Weights of a small GPT-style language model, trained from scratch on English Wikipedia.
Size: 8 layers, width 768, 6 heads of 128, MLP 3072 GELU, vocabulary 32768, 107M parameters.
Architecture: rotary positions, attention and MLP in parallel.
Training: a variant of Muon for these matrices, 1277M tokens, 9743 steps.
MLP neurons of a small language model. Each row is named by its layer, matrix (down: output weights) and neuron, and shows model dimensions 560-655. Each number is 128 + 32 x the weight over its row's rms, rounded and kept within 0 to 255.
A block is one neuron, or neurons of one layer that tend to fire together. After each block is what it responds to, as a language model described it from the Wikipedia text at the highest values.

L3.down551 [196 166 117 130 105 172 146 184 115 144 112 112 107 143 138 122  98 184  76 114  89 122 137 114 138 101 154 143 118 151 144  70 133 126 105 154 124 145 101 147 170 141 148  86 108 115 141 140  85 111 152  73 175 191 103  96 124 103 105 131 102 151 119 151 133 103  88 106 169 120 152 178 159 128 176 158  88 157 118 184  80 122 137 130 159 125 110 112 103 108 114 106 142 152 107 137]
The preposition "on" in running prose, mostly before a date (born on 30 June, died on April 11), also "on loan"/"on penalties"; weaker on hyphens in compounds like non-tenured.

L5.down883 [170 123 125 160 140 115 131 115 108 145 113 121 120 107 141 147  96 130 136 141  83 108 146  78 134 165 162  83 123 126 139 133 140 151 107 111 180  62 164 149  88 110 161 142 107 121 132 157 126 105  81 106  67 125 129 111 137 183 206 120 179 102 167 196 127  95 129 118 129 131 168  62 145 153 209 112  79 143 140 156 196 142 141 113  99 153 118 107 158 114 157 147  97 126 101  82]
L5.down1518 [ 87  79  93 158 129 158 166 131  90 134  70 149 151  90 143 155 145 181 174 159 130 114 139 116 149 140 137 105  81 166 140  93 120 102  84 146 136 163  96 103 141 138 164 132  94  92 154 134  54 122  95 119 104 132 112 132 109 102 218 110 135 123 134  94 126 180 171 107 141 130 125 130 125 120 126  92 119 142 149 109 171 151  98 128  88 147 142 160 132 129 161 100 122 177 146 210]
L5.down1942 [ 88 135 104 142 106 119  99 117 144 168  69 127 109 130  63 157 121 144 199 101 126  40 103 235 144 163 124 104 136 107 152 142 155  94  96 126 151  94 153 121 115 154 219 121 130 148 134 176 123 123  83  86 132 180 141  78 152 167 171 125 161  96 165 137 112 148 185 147 102 134 121 108  88  94 187 157 142 107 153 115 128  93 193 105 127 115 109 111 212 156 105 184 141 122 147 113]
L5.down1959 [143  98 149 132 144 110 137 120 153  61 151  98 154 134 123 186 101 131 151  83 152 113 209 160  80  74 122 161 115 170  98 123  85 129 171 118 125 123 132  99 130 155 160 164 112 154 172 140 104 110 179 173 122 172 115  76 150 107 133 165 161 140 120  67 114 113 107 120 111 149 229 154 145 164 177 135  79 118 184 105 113 108 164 118 167 103 152 162 152 100 135 149 103 112 126 208]
L5.down2247 [133 134 142 105 101 164 110 162 143  39 179  84 111 152 103  99  88 161  48 153 127  73 107 133  77 117 150  81 110 105  77 166 118 152 159 130 128 117 119 172 111 110 114  81 115  74 139 132 111 117 115 126 137  76 120 139  95 104 157 141 125 134  40 164 165  59 104 158 174 118 149  87  97  96  57 149 156  96 126 146 129 166 134 125  93 134 128 108 104 107 109  78  91 148  84 121]
L5.down2251 [ 31 156  80 131 141 111 152 115 152 166 147 120  92 183 107  83 167  49 150 134 180  77 160 103 111 127 112 110 140  82 120 130 108 109 137  60 119 142 111  67  94  99 128  98 110 127 105  53 125 118 115 139 112 162 165 122 116 170 123 154 137 169 143 113 130 164 120  79 136 132 171 171  93 106 180 137  92  97 151 134 178 160 159 152 131  75 125 110 137 140 165 158 134 119  77 106]
L5.down2371 [134 127 173 123 118 173 128 118 130 140 127  92 107 157 180 157 118  88 168 198  75 131  89 118 135 146  99  86 164 183 137 121  78  87 147 135 148 127 131  70 159 128 170 152  78 100 100 103 116 119 117 170 144 131 103 110 132  92 106 103  92 105 162 176  87 102 206 129 134 164  89 101 166  90  98 105  89 189 162 168 130 192 147 150 170 114 160  89 139  99 112 150  86 120  99 148]
L5.down2532 [159 122 117 127 116  96 140 138 147 186 164 210  89 124 173 108 123  52 198 101 119  99 134 140  88  93 120 114 137 140 128  74 116  86 138 186 168  94  88 168 178 162 115  70 155 105 113 125 156  61 144 121 140  83 141 214 115 153  95 208 120 127 118  90 122 106  93 155 160 110  97 128 115 126 143 196 131  99  88 127 183 142 174 213 162 112 136 100 145 161 152 106 142  98 145 124]
The preposition "on", often in footballer transfer and career passages: "on loan", "on 31 January 2008", "came on as a substitute", sentence-opening "On" before a date; occasionally "in", "to" or "first".

L5.down41 [126 122 154 100 158 153 203 100 191  71 152  73 120  66 105 142 102 157  90 125 132  92 101  90 116 146 127 118 110 194 171 113 153 112 129  88 138 117 140 135 125  92 106 140  80 165  80 183 128 116  93  88 131  75 138 127  88  73 185 141  82 111  95 136 210 132  88  85 106 113 147 115  87 109 157 139 181 149 120 107 109 146 140 153 114  72 144  93 129  92  70 111 155 125 106 146]
L5.down291 [124 159 105 126 142 140 127 149  87 186 149 147 106 145 119  53  59 129  65 147  89 114 170 173 114  84 103  60 115 133 114 179  96 120 126 123 138 120 158  85  82 118 120 153 145  92 197  95  89 173 136 186 113 113 168  85 119 177 153 160 159 143 116 154 145  80 141 101 123 118 116 112 126 105 153 141 111 143 156 154 138 122 130 101 151  95 178 143 103 124 163 131 162 168 130 160]
L5.down799 [112 157  90 136 126 182 100  68 104 137 112  97 108 118  98 128  61 106 126 103  89 113 137 165 103 151 112  98 187 120  82  82 137 106 135 142 130  86 103 122  65 105 121  99 153 130 161 129 161 114 120 120 141 118 107  49 110 165 154 177  67 146 166  74 111  81 168 164 135 161 167 156 120 153  88 152 127 150 182 134 109 127 123 139  96 121 110 177 162 145  84  99 175 135 126  98]
L5.down1016 [ 71 126  95 104 124 156 153 161  95 145 178 121 156 132 109  81 128 112 118 158 104 167 126 156 120 131 155 100 146  99 138 188 114 151 124  82  92 126 141 103  85 129 130 131 163 135 154 110 151 190 108 130 159 113 153  72 154 159 115 123 113 144 229 107 202 148 144 123 119 177 102 164 132 143 125  87 115 114 140  86 118 125 154 138 138 140 185 163  98 132 185  98 157 104 189 140]
L5.down1221 [152 164 138  72 149   2 110 182 149 117 159 154 108 143 168 152 127  57 165 196 198 150 134 164 109 144 215  89 119 104 102 112  75 151 141 153  98 143 153 141  98 105  94  70  95 163 132 131 128 163 135 162  80  86 162 133  95 113 149 164 177 101  97  77 153 107  82 112  85  97  51 160  72 128 193 148  78 115 113 193 119 127  57 103 127 146 137 111 141 136  97 150 126 160  97 160]
L5.down2252 [113  96 137 116 140 113 142  94  85 127 145 171 140 145 147  95 127 113  83 170 114 186 143 124  99 106 118  96 155 181 137 146 160  98 131  94 168 112  96 133 165 138 137 122 126 153 126  96 111 128 102 145 125  90 163 105 128 131 103 119 151  80 104  71 114 154 159 115 156 142 113 133 125  70 124  95 118 115 133 139 162 144 151 146 137 163 121 193 155  86 134  61 106 169 121 176]
L5.down2839 [115 148 141 165 106  70 166 108  95 126  85 138 119 125 152 123 162 129 151  82 147  79 111 154  71 101 107 161 170 135 145 174 104  94 123  68 145  84 119 124 164  58 126  96 153 151 175 148 129  78 103 178 103 202 130 121  70 116 173 151 139 117 142 145 109 134 132 112  83 178  88 102 128 127 109 132 126 118 193 157 137 139  92 124 178  79 194  96 106 115 102 136 193 102 146 108]
L5.down2993 [138 124 113 144 123 178 141 157 170 124  70 112 134 165 154  90 142 148 148 149 122 124  86 129 170  59  46 158  56 173 135 130 166 114 127 129 153  67 115 151 151 147 161 141 161 206 139 174 125  91 108 120 143 188 154 129 163 128 143 156 100 125 100 117 119 139 122 121  81  74 127 131 143 169 129  99 138 144 158 125 114 110  90 132 180 130 114 138 144 131 145 153 115 171 159 164]
Words that set an amount or degree right before a noun or number, often after a/an: a total of, more than, a large part, a mere 40, over 60,000.

L2.down576 [ 96  76 121 151 159 146  90 140 143 106  98 190 199 123 135 142 114 121 104 103 134  90 126 160 141 174  95 144 155 122 127 103 220 152 103 158 115 137  91 144 133 117 161 118 123  97  90  99 128 125  84 152 136 129 185  95  96 168 131 158 149 109 137 119 175 122 133 117 121 113  95 112 138 135 155 146 122 149 132 119 148 130 144 121 127 148  89 172 103 135 153 162 149 230 196 117]
L2.down931 [170 152 158 151  76 206  90  64 116 215 110 120 181  93 166 130 129 119 122 136 150 112 114 105 197  94 148 147 177 146 135 178 169 204 140 157 111 137 127 189 117 135 164 133 147 106 133 121 116 116 155 163 145 140 156 112 147  99 100 159  84 108 159 111 124 106 120  89 164 135 117  89 114 103 120  94 146 135 167  83 198 183 144 179  78  93 132 150 141 156  77 171 173 203 143  83]
L2.down1444 [156  56  85 134 107  89 138 111 183  60 121 160 133 160 111 131 133 134 156 133 143  88 112 125 156 140 135 128 107 160 170 186 135 147 108 165 161 128  85 125 118  99 180 139 155  97 138 103 134 166  93 110 165 120 153 143 129 101 114  92 123 120 125 130  89 141 176 186 146 151 152 115 168 163  87 138 112 137 180 155 164 135 111  60  89  82 110 161 134 171 144 162 127 103  96 102]
L2.down2130 [115 118 120 169 143 202 141 127  97 202 127 125 110 136 122  74  94 131 132 107 144 169 123 142 118 121 168 138 146 158 135 105 166 183  92 157 157 132 135 139 139  88 140 106  88 184 134 111 129  79 157 144 162  41 145  96 115 109 145 133 191  97 102  51 152 128 160 159 141 146  79 116 118  74 125 158 126 117 106 161 118 136 117 140 189 109 163 161 127 130  73 100 134  76 158 106]
L2.down2446 [127 110  99 130  99 129 134 138 107 131 115  64 106 102  88 169  86 131 134 146 128 103 139  97 125 172 111  95 101 143 122 213 116  96 149 132 161 159 127 160  91 146  97 111 125  98 106 117 130 115 132 101 168  84  93 113 123 140 107 131 112 138 140 176 118  97 140 147 110 136 131 155 137 118 115 141  66 155 143 111 152 128 229 125  80  78 145 149 148 149  89  76 135 136  71 141]
L2.down2542 [127 123 159 117  76  82 161  88 195 189 169 155 123 176 149 138  89 132 132 183  86 160  99 116 141 125  98 186  23  96 142  84 138 124 135 137  99 160  90  88 133 128 117 129 114 180 124 121 140 156 141 116 108 127 116  73 152 156 125 117 213 131  75 129  49 109  86 118 127 107 133 121 172 125 102 116 156 113 224  84 153 184 123  87 126 102 134 138 145 146 140  65 107 129 122 110]
L2.down2890 [ 90 142 190 155 167 148 116 130  88  87 147 115 108 121 122 115  71  81 117 122 201 148 175 105 188 139 184 197  85 170 151 144 121 126 120 165  98 118 100 109 157  82  96 132 111 155  83 127 125 142 121 127 120 102 112 166 188  65  99 169 148 167 108 146 118 147  77 137 128 132  55 168 172 126 116 142 112 171 149 178  90 116 122 110 146 113 133 156 132 150 111 133 135 120  92 112]
L2.down2993 [121  93  71 109 116 127 112  91 169  84 113 131 128 139 148 128 145 125 137 154 107  73  75 144  97 159 105 111 107 150 126 134 112 168 136 150 131  98  92 115 128 121  70 175 117 146 101 145 149 141  88 103 111 110  71 152 151 130 158 138 102 161 142 103 137 104 132 111 131 137 114 108 130 168 162 102 148 109 163 138 104  97 103 114 119 109 126  80 125 115 140  92 126 148 181 134]
The "of" after quantity or partitive words (much of, most of, one of, a couple of), plus other quantity tokens like a, week, 000, thirty, more.

L3.down1885 [110 144 195 141 171  84 132 143 139 133 117  76 152 142 153 189  82 163 102 132 134 140 134 172  58  81 183 165 143 133 140 113 136  91 115 129 176 158  93 154  99 145 125 104 126 214  98 139  68 159  96 164 173 105 133 146 100 150  90 116 141 140 177 157 185 186 121 130 146  99 121 143 166 123  99 130 110  63 174 167  83 103  92 104 108 153  89 144 136  96 149  97 131 102 185 186]
Tokens that join the first part of a pre-noun compound modifier to the next word, mostly hyphens, also modifying adverbs, and/or, commas: large-scale, relatively obscure, written and directed.

L2.down618 [154  81 118  76 134  90 145  94 153 102 103  73 138 109 183 110  67 109 117 125  96 133  96  98 170  63 162 104 140 125 131 134  80 170  89 168 114  90 117  62 115 137 136 127 152 127 106  91 106 150 150 198 168 105 170 133 123 119  99 119 144 103 128  79 193 118 137 197 187 100 115 203 145 139 103 125  98 168 159 150 128  69 155 147 124 107 120 193 108 103 172  84 109 158  88 133]
L2.down1087 [ 84  98  97  93 117 147 112 134  84 143 162 172 149 131 109 129 141  76 128  49 106 118 144 110 105 126  96 183  82 132 128 116 128 113 173 114 152  92 142 127 139 124  82 124 132 183  89 148  93 152 162 127 170 123 179 173 144 128  94 103 136 151 128 107 133  78 111 115 108  89 139 117 116 103 136 107 153 138 183 191  58 101 135 136 110  71 159 135 158 141 142 147  53 143 242  76]
L2.down1163 [151 163 147 145 143 143 178 160  95 154 133 169 105 141 138 115 127  82 167 141 169 150  95 148 132  71  54 178  73  74  70  90 139 111 105 149  60 210  89 152 116 101 143 136 113 154 106  57 127 112 125 107 130 104 123 149 162 152 200 195  41 111 157 116 204  90  99 121 129 167 149 117 149  98 128 168  99 173 121 116 159 142 115 137 143 148 135 148 129 179 110 145 133  90 106 164]
L2.down1170 [130 129 115 152 125  87 204 103 124  98 109  87 113 137 164 216 158 178 136 157 178 106 178 158 147 163 115 128 158 105 153 100 107 104 155 100 148  84  99 117 133  81  85 109 100 158 123  96 152 101 167 125 113 135 134 155 115  92  65 172 143 127  86 114 137 109 124  83 119 113 206 143  93 111 125 125 114 111 127 161 168 158  79 149 162 112 191 107 139 162  97 114  83 103 125 130]
L2.down1345 [113 131  85 148 139 152 143 103 169  73 148  62  91 117 102  85  48 107  86  72 115 153 105 119 145 117 119 115 105 125 122 124 148  77 159 116 168 109 152 137 137 129 192 119 128 134 127 118 159 163  96  90 102 156  94 160 141 106 116  88  62 152  96 136 138 139 163 144  67 136 121 143 109 122  99 141 132 100 121 179 186 169 180  64 118  93 153 114 125 132 180 169  93 107 113  46]
L2.down2329 [148 133 144  99 106 171 154 136 161 149 119 150 133 109  88 148 175 208 179 148  71 148 166  67 170 122 109 168 112 160 110 135  73 142 125  94 139 135 117 131 115 155  94  47 140 133 173 119 142 154 148 105 161 136 107 157 145 161  96 129  92 100 152 137 192  68 108 105 159 128 129 120 177 153 123 101  93 112 122  81 173 183 187 132 143 111 142 121  87 141 126 113 109 125 157 186]
L2.down2909 [146 161 119 108 114 107 133 145 125  67 100 150 103 115 168 176 142 104 136 110 102 128 168 156 126 126 190 143 123 121 102 137 148  55 187 130  64 124 171  87 116 159  67  86 125 146 144 113 128  86 120 139 133 126  85 151 117 157 165 132 101 113  93 110 132  74  62 105  82 132 119 102 162  91  87 106  98 108 158 107 146 132 104 151  91 106 117 132 149 156  81 129 129 133 185 106]
L2.down2944 [152  88  99  35 115 154 113 105 137 116  97  57 107 115 137 112 149 119 121  58 183  93  80  83 109 153 180 108 163  95 120  86 167 178 137 142 170 145 171 121 120 144 123 162 126 160 109 104 114 101  68  67  94 160  72 121 177 122 117  61 140 147 101 128 135 142 181 146 141  91  65 185 135  91 140 111  60 108 132  85 207  90 142  94  93 122  95 138 115 118 139 174 139  99 123 105]
The word of (or do, for) inside multiword proper names such as Institute of Technology and Act of 1988; also mid-name fragments of personal and place names.